config.yaml
n_layer: 9
d_model: 512
n_head: 8
n_kv_head: 8
head_dim: 64
d_mlp: 1344
vocab_size: 32000
activation: "geglu"
norm: "rmsnorm"
norm_place: "pre"
norm_eps: 1e-06
positions: "rope"
rope_base: 100000.0
rope_fraction: 1.0
qk_norm: false
attn_scale: 0.125
bias: "none"
tie_embeddings: true
parallel_block: false
init: "normal"
init_std_qkv: 0.0321
init_std_o: 0.0
init_std_up: 0.0321
init_std_down: 0.0
optimizer: "adamw"
lr: 0.000743
beta1: 0.9
beta2: 0.99
weight_decay: 0.15
lr_head: 0.00615
grad_clip: 2.0
warmup_steps: 547
schedule: "wsd"
decay_fraction: 0.743
decay_shape: "linear"
final_lr_fraction: 0.0
batch_tokens: [65536, 131072, 196608]
seq_len: 512
doc_mask: true
train_tokens: 762400000
steps: 5827
dataset: "wikipedia_en"
MLP neurons of a small language model. Each row is named by its layer, matrix (gate and up: input weights) and neuron, and shows model dimensions 357-452. Each number is 128 + 32 x the weight over its row's rms, rounded and kept within 0 to 255. Numbers have three digits each. A neuron's up and down rows have the sign that makes its largest values positive.
A block is one neuron, or neurons of one layer that tend to fire together. After each block is what it responds to, as a language model described it from the Wikipedia text at the highest values.

L4.gate509:076163125142190104145150153178189128105146074111135161144104137172108179136130188079132123117066125110162090110171168196123108175140118144122106147110109141138169110138151138149137100107135182123131144119159203159137066212104134070093171100148140166063174134168164111152103179105044107104
L4.up509:080117118139103139127096114202129142082140079152127227183153104107174090170179184127099116105099127078151178124133164149119153091122061129110127153140142129125156115124123133134184146123102132171092114112072105097083159090141154110074156109070054114133111083139100137050141183120184113144
L4.gate532:129150129157167161094126119145116110119146061138159154116156147146145041095136163201145124143124074072129097141093110145076090184128113151119105091156127109095121183149149143126154147118154182152141150071164106090165091145144120099133113128139077111123120087126089107088158163152131153122
L4.up532:118135180185087191154113132194109095083062178166148150153134071154070122101103106062118129088109129129171089147119136157154165150121066111158071122113121083105187120091113108099170132163145105148127113109113137105122116088163099131069077060086149068149158122109088147136137140078145080127
Mid-title function words

L2.gate112:135071127119086132170149164130144159097067143110147158130162142184127150135104142073163176147129114137106174129164065120122113153097100076106136143118132193164164094166118140156139150161076131145110164105083117144071145108132143168168193096151138192129169124133087168205133095050189176065
L2.up112:175114121159089127159151176079116203056069124079087115160107123190133112121165076102188177123100158089102111131129113129125152120133136087110148066162187165164136140124099125132150113119095147127136137069143083195110112104180127100128149163163165179104117163122133135164130086113118161078
L2.gate664:189110120160163142134061079202099156121103122137136137121096112161130153082178117141126132134119154146146117171057137108083113154183100130170136138115122106157095130106104121143129091116034099143129152107185102132162066134152088098140127201161146117134156165136130166223127099184147136107
L2.up664:085125144145182149164166143100128123088121114135147166081118168166139121146140129156153168135072115111169121151094119128120154091132132065149147135125123167162159145105115152136156121156126152154103124108168153151170046170076187149145154119107128154135142122110125148127116110128142077164
L2.gate856:060150120051175093196127125112123147111106136074184161155150107166164108190101077130136105159107149112126115149071090110116083156115179049130106185139130126124109129087109113167113092099126088112119125124109081174079083120151168124161117110129135181100167196136129157068049115090116095122
L2.up856:100126083170118155145145099121169175135126145111142100176160104098160117059153102152109158145102112088141123142136165131095045165127099090133134122147146092121090127161057138124186068148111171129128094103122143167112114113079160110180157099184072114122163150178183144064152056133141094127
L2.gate1117:184122168125137103120109209157125144107121161155120109136102059100140133145183115163106060097082161119115107109126102152131090082131138138162148164162091163163170136159090098124121170110118139091147163180126102103156074143100151073091192156119119143190176097087114134139121115158155062155
L2.up1117:125145091139151113160111160107121086124108161129126066153120102143132121150152101114115139149131161081153138125130132106099137116172098118141156148123109120144116174136144113129124124127117152089180126138169095126169104154088162137065169186150151088129102105158095165173156128132142078105
Possessive determiners

L6.gate323:128101146101101116099116107140169178160169091091131165125114108100123193094130167191138133085125164144074140111202078192138125123122117161114132138124138108145160185205112055177137117131142095056127154174157150119118105112160128110113227117141131159169162115069096213101123123157139132148
L6.up323:078147101166168126098137127086133123088078154042129112135055110151089155201085155059075126120143157134179146183106140141100144147085112090096118123121147111170120132119136106150086125133142138116077158153166211113142094138106135098127164120121207110121136151164188106178067170109126147150
L6.gate411:092109078118163149119150160119159151127139132147111071095086106137149141146144059162113097091136118121111163149112077148157102115148130101166110116106130146168160180151159163117105115123147100167092191181255161153125098153095111119097099140129134157102136129157116180123112150105117144160
L6.up411:109074216113157122144125163050141136182053162122115134112119155112135216198116107154116098182103101171120054134131085071152155084108086087107134146023145158133097155139102164136173105178204114108154104035129134138131108085151141176100094163095142134178085109136153110103087077066092091140
L6.gate525:123154168085109130089128159155062069107157114102128078107125120083098104161171198131090117073104169104172129149150101139133187153121087141076110175139147142157130092135159094138104108100053118113128158201095169136067058138106117111114202156072156100142142111173110139116133198130091098146
L6.up525:079118160137182087075145114052114114118128107168137140163148091136130111136126112133171097130100191103146117147122132154136120103119154113149159180072103122086107200137162077116100093121124185122130216133129074085152095135094154107139130142117149157102149148143143111116121143079107134088
L6.gate620:112123098108160149196155149115118130079030066133141144127142104175151197160113137133098104114129138162108160125129078157125158171118147116073158136116133179148128083167126125113104146058161101081132091138124170124153069140149124121136093127127106139161139153102150176089086117105138064151
L6.up620:147100134129131147142112101128136079117113138134156109090090107123124122164100155135116144109069096156127149110186098114087110174073159157118195180154091181144063139149120149119151149058129079083117130135108116156122120108128123080133132138084139110162192126117180180132131136097136075078
L6.gate682:106066117115092136074133125128170136122098082118089136187074145167147119136128104158123152115132175059135150189134120146145141157131160156150215132125126163156160150159093143105112107077116184103132209174170151176128108102120106157088135124145149149154164093094165189159109075166177104104
L6.up682:133133135089144149144107111131139130150118099212068050087136116120139141144147126064128108128121129158164085066142160137142141114086162117068146165091117102164138156186154141163134123097129114102118092132170131168164136112103138131126136123106172146153124137127154162154088098089149121069
L6.gate956:136116125078155095112114154108151116177060151097216094153118160108120160141172142145135131124140154184185143151094141123116164115143165113110169098147100144128172079151092146144076135137097151122124147140151195146156160115166165106086179107160126104122122142064211129138128114086126114174
L6.up956:150181104120159134128144144124142117064097091051094126131095099117115133121184183111111085115097170091138100192127146122128140162100197126165110121108121137188157135145108108153097114101079108136123151106133178089119038107109070133190069136148134107152104110162154116121169111173125153112
L6.gate977:083114141079082126119118118124176136117095139113132120196150120148119137202123129074118097108153085100124121121111102100133166202068114137047170053110125100140167169166161123183115139129160126126172193101065158156128121133106088133134085168134143113086142120091176137138104117135125160116
L6.up977:126123170139133106128092070148150131102095095142205171140129082123106160140116160179170120134165130132143056155087133138089128161108142136095075126173091122141135112159156166135129090145147137085136070120164102064196079156108126130114128149108136207184146123116119077166124178104119120164
L6.gate1194:068102145099139196143110113099112124160078085090091123157113129122183128132106100126144130130118164074094142156111154125115142093137142172069144144166116192152104137149090091150122134097102117168074094142189141115071125074117133191045116173135127113164140130138113136118126113128148139130
L6.up1194:086071123069123104198097125059131131167095097136149130198166094173095106199124151082111077189125129096107136130136099136128184159125125114136147105179110179116117129171137099142055169100153167110167124067114193086146095145124174141180068102072149117126091178112111156145123134139129157158
Clause-opening comma

L2.gate58:168174094131204164063114170092132193139123095093087182203129136127141116121095129146125090109074175146123128116155186138088133096156125096126120103126151131088125169091162142094153109116130179106115131179133150182179077120088095157083161083156124081121170169089131130099118119068137143068
L2.up58:141089127174104115116121157204090121129155139116133172149087119128132123119093140162076148058128135096132121104145121159076101162102114094145172094107158163188154162116115114156111124124163092154147141226150149184147085066124066108123105156174184113191121153109143134102149141179122133103
L2.gate619:086096187163096101134101104161187105132104168149132101152088162170170118109138126108081140121072172095130081115128102156126111128100123097139099193103120130167144106160101152136085130127102099081101112122117111151169084122128138080099116136110113133109171161126061148097095123128142161074
L2.up619:138121127070136081087106145115255114152060133083120082102110097172140140110162140146141147121087125162152129122165103149152097068148109140116040085118104118126192166124142124124149120179119175012088160139121111161193139192166126141104189119125181169151118119104046143098092133118076116096
L2.gate660:064111088098080141131105080076166176084136150092101161184097173102065162131086074160130107090111127110123176165106096082128149103129134091126151098138134143125086199089180132147161105204121209148123167062146121120167074136133143161124172123109116142167096097133119111084103162091147141121
L2.up660:109124177048123152184081178114128099102126164102127122104127047173120131183111134095110118077110186126083136148142135133122160098142123125123152107142167086145093145065186075058131096068120155117118083159111116119196139169092061167152137134089088167099102135146132099147088112145133161104
L2.gate1030:117150106139154115164055134140163136122116221145118119147153155145091113137137107132145159139138177127119081138131154127143144138108154119110113092156149151110147141108166089101080110129160120129143164137138093094176120078128166117164152117125100140095123107102146106077069124128146126122
L2.up1030:157160155210180119099072084106125172115104056126150121129097101159121119107097118113127155123074113096101183150128164105147125175124116177130144169098093114094132167082124092136141166081111079122146138140151082105122156117142138094109109159140135144145139119119177112156076140130139114167
Conjunction "that"

L4.gate652:128094148062102119108144137067150130092160110180113177133105105107096149125113124102096060157062116088123094108083121135116138197077125044123161125113107186140140133137191165090112103114135060146100096100107137097053132154118119153163108123110145188142142126067157149079133170139174089119
L4.up652:136055211103110150157171108071182139174144116148066151145065078112140198124093148107108088096101127108119139148091117078123126157116116185133120137079116167168141119089078141055142152057150103137104124108134156089077142186140161144116166096125165152152140125149126127102109109187154150138
L4.gate1220:116119152121161152167192143105189143142118057143107202094095122147150115143132140149150110121166116137172085066139058148116098142116171131100126130092136160185120106164103170084211081088155081071136122093142181058095121162152143091051120159185112179161157130097149104105115168110134112133
L4.up1220:152083157124193134129163163105105091111127112170107126077094118116148135170157134068133140189113073170146098146151059149154098041077070146147087149147087177145112166132141216094128184131163088131115157111121117079092105117138170132169119115098112172113094183103135093119145104095087091141
Interrupting punctuation after connectives

L6.gate293:154159138085143164070135166126103214130123152102107158136115095167139179097133083089124186168141111061152153145101121148144123121110157116151168127112137030121141124132133111123169118117118095132157142087151156125102137139153189116146148093157104172106189112159125161105155158080173133159
L6.up293:130164119105195139114060195125111089136139075155130100113138123130144125113154154114134135136148135186156119147108135137162152128117104167112092095126119117156110146093072056131158118169115142080106115136122153142094085076133151146116197108124125154110121142161091175123083142131142065111
L6.gate357:128155081094136123080133155151142149134120119116068175111131122131134150115148143075116200085100068133170128114200092161114175143223163120135122078164153150145118178101153146126115065113134136168093126123134156120079120144112150145189131120151149133112086193109112094133151095100127111109
L6.up357:181076078115173166129061068095084124133136088182064166167138110158138133163176127132177178120153125115125136159166120141177107161125142090159086145104164140127129143166091161144107110105143108162062134169119155115114109113113150142160127118142084124118162097166113131104104058080143089138
L6.gate359:115200188071166120084162127165164124126131087111167181152142189163162148137114136137164123119096141131131089105105070209067108156184086164085122137112187060095149152075180145066149114130160166122116171097176093148091129131124130141178114105109114159140084138149108133088118186112133135137
L6.up359:116129148099175158093116168059164131112143164176152105104166130104108097172151118053135085144092147166136115139176129142128144101149173124129087146101079159132093120185169093140126143111103089103085140129154168139124104194137122104079136045135101066079099200202131134159088148077094118118
L6.gate459:129095130131158160121165113132139164167113115091151141124123128105142125121149091111092155145089153078159097130147125122129091113148175127045125160124121109122041128137160168079194134099119182134134113116165189135109125124114162135201142072122034132132158125087153169102182176122147145131
L6.up459:115148166129192043127126178087103168080126115151150085161148136167134140122131125127190190133081180145143153085116144086129100125139097193154115073135188100110148136110118135162093189098081154149071096130123157154172152119123095125192133177110171141091167149119173080100108114163113181143
L6.gate778:109148091086198164080178176139170127106109099085059166112109159132121136168152127127119166161096146160160143144150148152090175108138107125161075152185157076117097114102133087091125110124123181161115158146131142151089143158151150126184111113182170090112146120162151134058172141143135104167
L6.up778:141159148072190080090150129139116112101137123118096104088111186079131114173097141073150171127126169186109122144140155118084099109112125088180130119148137095149109149089156115129098145087095137115141199127120130151119072168193106117110162192104138137075161112173141144041113154159135184113
L6.gate972:151136179134093134136165107188043111129123150169115099162137100162196109172064146141122172141091159160102126061145123097141140143164139124155118147148126126078091091143148124122131128098085124163125139143151126153081086043163187074141112116110093086155134116076097108091142110115153089185
L6.up972:119140071090190153113114167120131139171165115166117182170106118133127189187146127140143152109128116097030113117100141162123090148111146128043125087117119109099079033128154111137109129153082168128145155169069114095082060097182119090107134085125103061168122135133080107161144102183118144209
L6.gate991:088112104145124147066153150190087129113122112093122182150132128177121091135209093125055104080119102153099135165133044115109139168080131132071166117136131091073205087149100111175199140107128102246170091123132082089116121149135155090119160147101195119119156104083122136121138126125106144157
L6.up991:131123078118141138098114058127089114162164103132143131099144157178105122155119115151189141107104141131151196087095095126133141103192140111115165150147133137105129148059078183129144139145174167088152141160192145125134138076162169150136130187109094134064116130121205113094163093102190112116
L6.gate1259:143144143090112086094113104123152153140118112124143137212121170158154143085137131156065143099127119154141119159116126094113172099124139153099158167110089199109144130156124148088153090074108152122088143167124193166118098125113140174171131132155062173136136125106174203079225152147160156140
L6.up1259:110167065168120137096156108168126104116118155141122083110141081156109137159173119122117064163181144099180131136126163145082125154097123134082155129089165180125128122199143110120128079174098147187085150098155155173055160021129130091131144126114161123136102111111112129192061164119120089064
Word after a preposition

L6.gate48:119098127150134119103172171097189141080179097113129117090187156139143186113111142108063164135072140140121145179148109155126061165202152129146103095092122133115104181134139169135100114159101102123182130174106172148123100209194159130115128097090129142090099112057107162054163130149133133158
L6.up48:117155098064126157169125101148092147079155025105073114183128136125109134110157212124113131111149160140121117143143107132115135124203098152133070111193160118153069150112187126110175156101134181147166146138125136149142121133113155111103166119076099150041129101169174183067155145147129156097
L6.gate62:063105133083103104062190175110139157140073110108128147138120124158112196191121164159118109098089153151187069086121153127129102154160142189130102143091112109112134173159090099098115201097175162153138171069180134107068154160094165155178146115161145128148199093126102151087221143183096117121
L6.up62:052149150103089112112147142122073105129161158127126085142134108147116092137099147115152125128125196099213121175150159117194045146196204151114113122117127111148075132143130137099097116093146158153131206188173136145125148153105155157122110131155105093148179140135134180110155153146142179122
L6.gate402:075132149107116094140180163184094065132157088106106100132174097103126109133127129161099081131118161071152143171205101116137097140178098167147132114147119143094107122189192125098178190066198119167151194196106159147117118147115152109126144149140118116125151120085167108091121159134108133118
L6.up402:097119116097104075101173141164145108093179124141134096121154074096114151161187120135145188065218123126166167116146059158158148115152104123114096095150188145087140111191112131113090165126134108121172149095094144176096120136128127131107178098087133102086199134155181126093130112166128124127
L6.gate417:088106160090141069103127099119111157128115113159173161098129073115145142097115165150113067142130150075128121115150101192138088170136194145103104152123134118128111157119182144145133156131177105154143177133154092133049142164088166140171097129129094125131197169174099151110196150164104119081
L6.up417:091134117110099117120155101112092083083082170113075101126135084099160132072114077160145136123187147155185155137142131181145123114179131132182066128156130147109085176099153075152075191220112159114098150160122130112072205137127193139114170114189095161096156124194106088098172102165071153114
L6.gate454:166114168107118139102169167146079106170109110145154143140105153119186128158119141133123120127089155103047125119152130087107128089206134155113074078173087117127103068073183102180118090153130131095130136143125104122060119138172144127110152119121159090103135142099119161085161124192165083056
L6.up454:110143144119114148128157158154120109089095129112140095086175104148145159145074100115077113100131141132126124152118115163149127099141150171144127113142166139141137189129094108113146124130202104125126165093119115143125168142194119102089097155123171196113089176128110140098083098185142148105
L6.gate1091:129101149140186155060130147107131082160121166148191144123175081121060117142157166180147110110093149040160163101154161128120094145135144154088163126077176113168197137167130122130127150201097140144146144144195144104091119123116092097120117111139116110132154107087096138110116114089105199126
L6.up1091:101131057140106107173116156119146138140080115083122092141148155131175085160140129097120154155131100165117126144104155155148137130142135126141115097167124193103039125118138083179099073147114180150112129067078117120121127127076080140123131166193109092111111125144186093136146123144182143140
L6.gate1158:143152124145148155109136135156099117085132097089083111152123162106151105162143113099139114126101156105172145129218141103129133134209173122136125140127114129107099124230190119118108107053192119153149197144176147118099137125145125085129114125135162131115115112131148161061204093100158129150
L6.up1158:145111130089112106152139141164107151149180094171107041111155099129141150128150078141116146153150151134113165151190098130178141192198115108137078162170143120117152107104153095120120069154128076110105108158066104110084100114103120144109154150138095106061169135111127101127157092155151137152
L6.gate1257:041082103061164088115074132110193163103131172103153160149160112110164164108179132173172056087139144061149125145097145161102105135217203112137109117088176134138146118175138117181157120102069141124132117156137147093149099126089146072163092127122092122177112106134115148113133136179075203158
L6.up1257:023151140129075136081143200121107062095089154131111134083171109137151123188125097040109121155103133154101164127108135138113099119091104171109155109080140132070142071080165127132099188136118073143119129133137126133129110187166130134105135102111151121151168081069132140094145153119165129112
Descriptive predicate after subject

L2.gate123:083116140125126141128073149138113089152173155119146111175133134099088151123082170179129177112100115122133139139128103131141094142160102201136109141095163181173115109119164104120118111127130103183122126147073137146102119097177060126104154120146166118213149155113046086089115141145091145160
L2.up123:129137146160102117163087145111199129163157078144127126124089121153150060110147156134153105105159139082115043148096117150123154135106166165150137088187127177176109109130091140145086105123140122100060155097130112122133172116115090140086132135164146125153173102111097160101072141126129156115
L2.gate285:112158106143167153123162111082124115106084164155105141162164157121107115131122161148173160143142097161147145159113192182144101120067110152144111166146189132122148173206142128122173129126126130152094097123119126144161103117222147127147189089096119123127100113144127202073124163154122166158
L2.up285:134109112150126126165111144148099071162106087154140150183160132108125118121123083138122146174119121136103130149141128083145143127170089064153140137113135160105186129123153135185105048128114136165091102097173155134140080077169145129115123143135185073118100107146148140078129170128098136138
L2.gate376:065196137110062158159110122104136145145143105131126145115148174118120080163124150151147117115100095136080102124059104084108118099080160098109131116163140122119181098157123108128120136174152155110133159095140181152128111171182066143081147184162105101157152131155105095161084140133095165140
L2.up376:128107153159146110057113167191082145107139113157180140112108117154076075079159079122158083133110162092115168190165132125106080153086138140155113089133124154090149105160147105142132177179133155160104122113122127105131102087121107030168121090044150154093124193112188100177171109160167139124
L2.gate916:147144150171136072124136148126189122100158144119121096162097157097155081116170149204149086122113098042113065168079091145124144137113194156203199182201119156121175102153088083085133106109113092107111143121165125207139195123117116170100101059118151049124099117117084095131117169072115139156
L2.up916:136163137182162117115106176107154154102055109151120129131163140147165082085148151143144166133088101131123080118102121167091144152147075178186184125150139129151114159113153085138110111138137081129100147147141118093153139070108087147129131101136151083169103140173058123120133185066083127144
Vowel-final mid-word pieces

L4.gate321:140156120110142121133118122085125142138042161134099061158149105122138145180128059118130096127100163193168147164157108097148158142122076211113132126156132235135159126123097151069074142130110133103088113162095133108158131106140070116115160131139117129122115181136185110133056150192180142103
L4.up321:102134172171115077138107199113164105209091155151118104093091041120175137070140127087119050151112159176149053139112088110169097114092094163120151117137104171129107152110170127079088136168170064095138094104116075091108139135080117188124112133126151099147134127139128068200104131136112149152
L4.gate1010:108069166121128139128109146052201146151096116064130139136097179154185157094165081152099124135071092168093124153131096104128147132145169176138142142140113171076136141186117139111207118127154177093111109157120139128147151092126144138100088141167112187130132170158154151078153135206153146198
L4.up1010:163099143134156143141119116137092070115121128132152098153178132131144139187106108094114139102088138148154147148120126140113215165170173123109105170147092185143150120120099139131140158147131189115134160154129110083139193077120168132146141136085135109149066083069204093094124144147100140123
Comma after introductory phrase

L6.gate45:116129095120161117167120153026142146099152119087119129107131136150142137137178167153181141093045137096114078116148090165165069127096110160221108092129100137155182151088165062094171079122239130123135084153187082128123129141115151133073165105139116191106161134087100121076140179080174165147
L6.up45:134093078168112130192173162111111134095105149215145095130103144121129146126168163176123124117112196108162142136144057154068099115084158141102085092118138183136121085137096129072113104182121132122102111122083157116089118114144169180124187163000092078095110092063164154142129138145124129104
L6.gate155:096099101136089151106141121142143137106113108122126060135122161135147104098140084112100099112032154095147116166117162144160125132132084130176112143145140155152155174086176166134112179129152117219161128150117098183148109123130151171081158089168149081132125079127101133078146128096105119166
L6.up155:163143179097044126092172091124105119136106140136111127096184123102142090130147092169091115139090105065136164166098131106181135177147128103117130174176145162138177153153144102142220158102140100135138085121165157077162114070091129131167142192149102090140103138098147155170089132095157070133
L6.gate280:151097145078091121157118136090137159128148237123138141186180108167150081128169088145164255137159187114082169116154156145167108104116197120130158138124159106063108097047134144131117109099171089173108135122108090098114175140129145168115127108127129168119123166083159085121101117116129133149
L6.up280:163084132076120119146105081112127184114107141117175101092173096105106211139141124149113181145160146130132147082159125080235123115115118056160109090157157155124097094128115152056101152048145068150137149114047125109199157191157102156109128112115186173104142107079114168113178053146152186136
L6.gate300:108127154089180100147099176118157171160100225125072149112130175136091172122160128134101161166123113085081132176109145154095113160148173091089089106110159098145129197120102098100096161170131075137168133104112138059179092124154113144130129090067160119110107098090080119117160178104140150149
L6.up300:154132093087160161112151114139142120110134133166163081129197164186144139148200124106198154103135123131077166089106132107126120194156126140189127159123095110122087103146168060122124128076169138150112160117125064115110122140142172136116112174105107159065063091045176085126122069131084133173
L6.gate950:129141093124135134125098124098156163138112136098165059116116078149132126100150100157103112155044106099088128142118116122113153166073143107141152104135144119092139101174138114098120158075093140153154166121085131128121180110145180099110158130142176128128116129107145129118049154126123152117
L6.up950:134080123137071101085130145132127197136096124128138106198147081115104175128137117124072122142144133098163123129119133136181127173164093107197143123092096080088193143116156089177123122087149081130155109119147138119084111129113176156117148139176155124108172133137131132141149111091163103130
L6.gate1047:142091107094127168124136112097151137106128133108100157170118096105177126169135150133142169068104120191078155126124109199099174114114109167132191174140145161138130149127180100158125149160084153128108163149146138143141118093163158116119138144088153116121098074112089091130145171156147140171
L6.up1047:101126141124127110142128093071128090139168070083149135138098134083153167121139155142113121108115138153157065085101092183137068158124132190157161180050116161203142176138147050115115102157123132111110080106163112123070092097105125130093169123141151167116137200167136117153076156118157201118
L6.gate1170:149098108167085156144134106148132157081092118068129149178124132106120139128097092132171149117149173079126186108139148164091062172133160117068157119154141121080166118145104110137128125111137130123138077137098185078134092098150141098153125124093099116092089078079161179144146098141111175110
L6.up1170:128111181194160144117135108131107146101155151190139160108097135164131139116157142127112085196083137165122130080114113074110147121139054124140200064118126149093128118111156126118159138150162093138118057120133118121093096092166167113126111155102147120133132117120091125131097086141144136104
L6.gate1183:126142150116132123058094116108158188120109170119198141099107105135134047123126079123132192181163064154143155146158160134143094161160153165103120134153191112150121142155144117096069173087119136099073137125048079114170146169109036114144135123104109167083135149130119166147136132078097138092
L6.up1183:094132176110104139172057140103163184176061120083164135207178096149140113112137151135147103107068092102163134118179098108110148192166108165148162173090118144113170109193150168109116112121110135108130153093110084155119147141152104156193164120073131111138177091132141119109174096146114129202
Word-internal continuation pieces

L2.gate47:077078097105116135093161192073114189110132101141151113118147122111133102104159224141125143096099182104176128078122091080103122101221203069135084133168155046150118121149187109154157116126141140170120160121137160127107102116101174086120144193088126123114143123156138084134083114168142108127
L2.up47:150162101125056174126126076144160184133141113149141100152168164131100138101180157116128142144092074181146136105180133101174096095155140149177129156155147073112133054139162134216141135140082129135166139143128139132093132132157173078130126105086112071103130157091197138084118109052165104144
L2.gate329:083085139131075158132219073113105142105157098129165104142122102100127163070108146121127107095129176111143071114149152086146112070194144126126183098171135154129147122156192161131163119118189102139111096154113138171148169126147154087097125121102156085121153166145080162139118135107114090157
L2.up329:132133165112094127108120159113147106157127085098137125139189128125099179099112123141060149102128144125162118183124143157100144068138146065134081118122111136192131165135159124096049134133127146131138097136229140138168136191112159141097132136117147152136139156182149113166159160121091149110
L2.gate668:147081084119144138122118166131144196110095083130118199153159117069164140102137162169153098046167168085142069095093115144090113190208162138122142149177198078129112125129119122110098103129124114137170156116111129085143086140145126120128116100146144144122104118149113142129132159115122101086
L2.up668:151119148131146152105162187179074120132158080137078145156158124121154121063128108141162227136110148126153099111179092137123108164126152092162084061178155172161131108162155117124081116134143131157133159079166108128087111154119076079149089130152157125125192179223135187132113088119091143127
L2.gate1312:140139095070111099142098195125088152110082131103131118125168088065091173156116103076139127125118120139138138125153180118081143158243188112140104132172136112135115083121133178141107116082142107174102124147137117137113177143112186093155089143131131163126070143122100175118167161086095106099
L2.up1312:096094173035114122123136150145126176143117086114092127155149084102085141162137159110128148129116121163168130151181138155110117105191143087139092124116139110126082094111132178118128092158186167154075145134135077119135200135088146138064111132150175148129123128125094135181148133055132123174
Descriptive predicates about places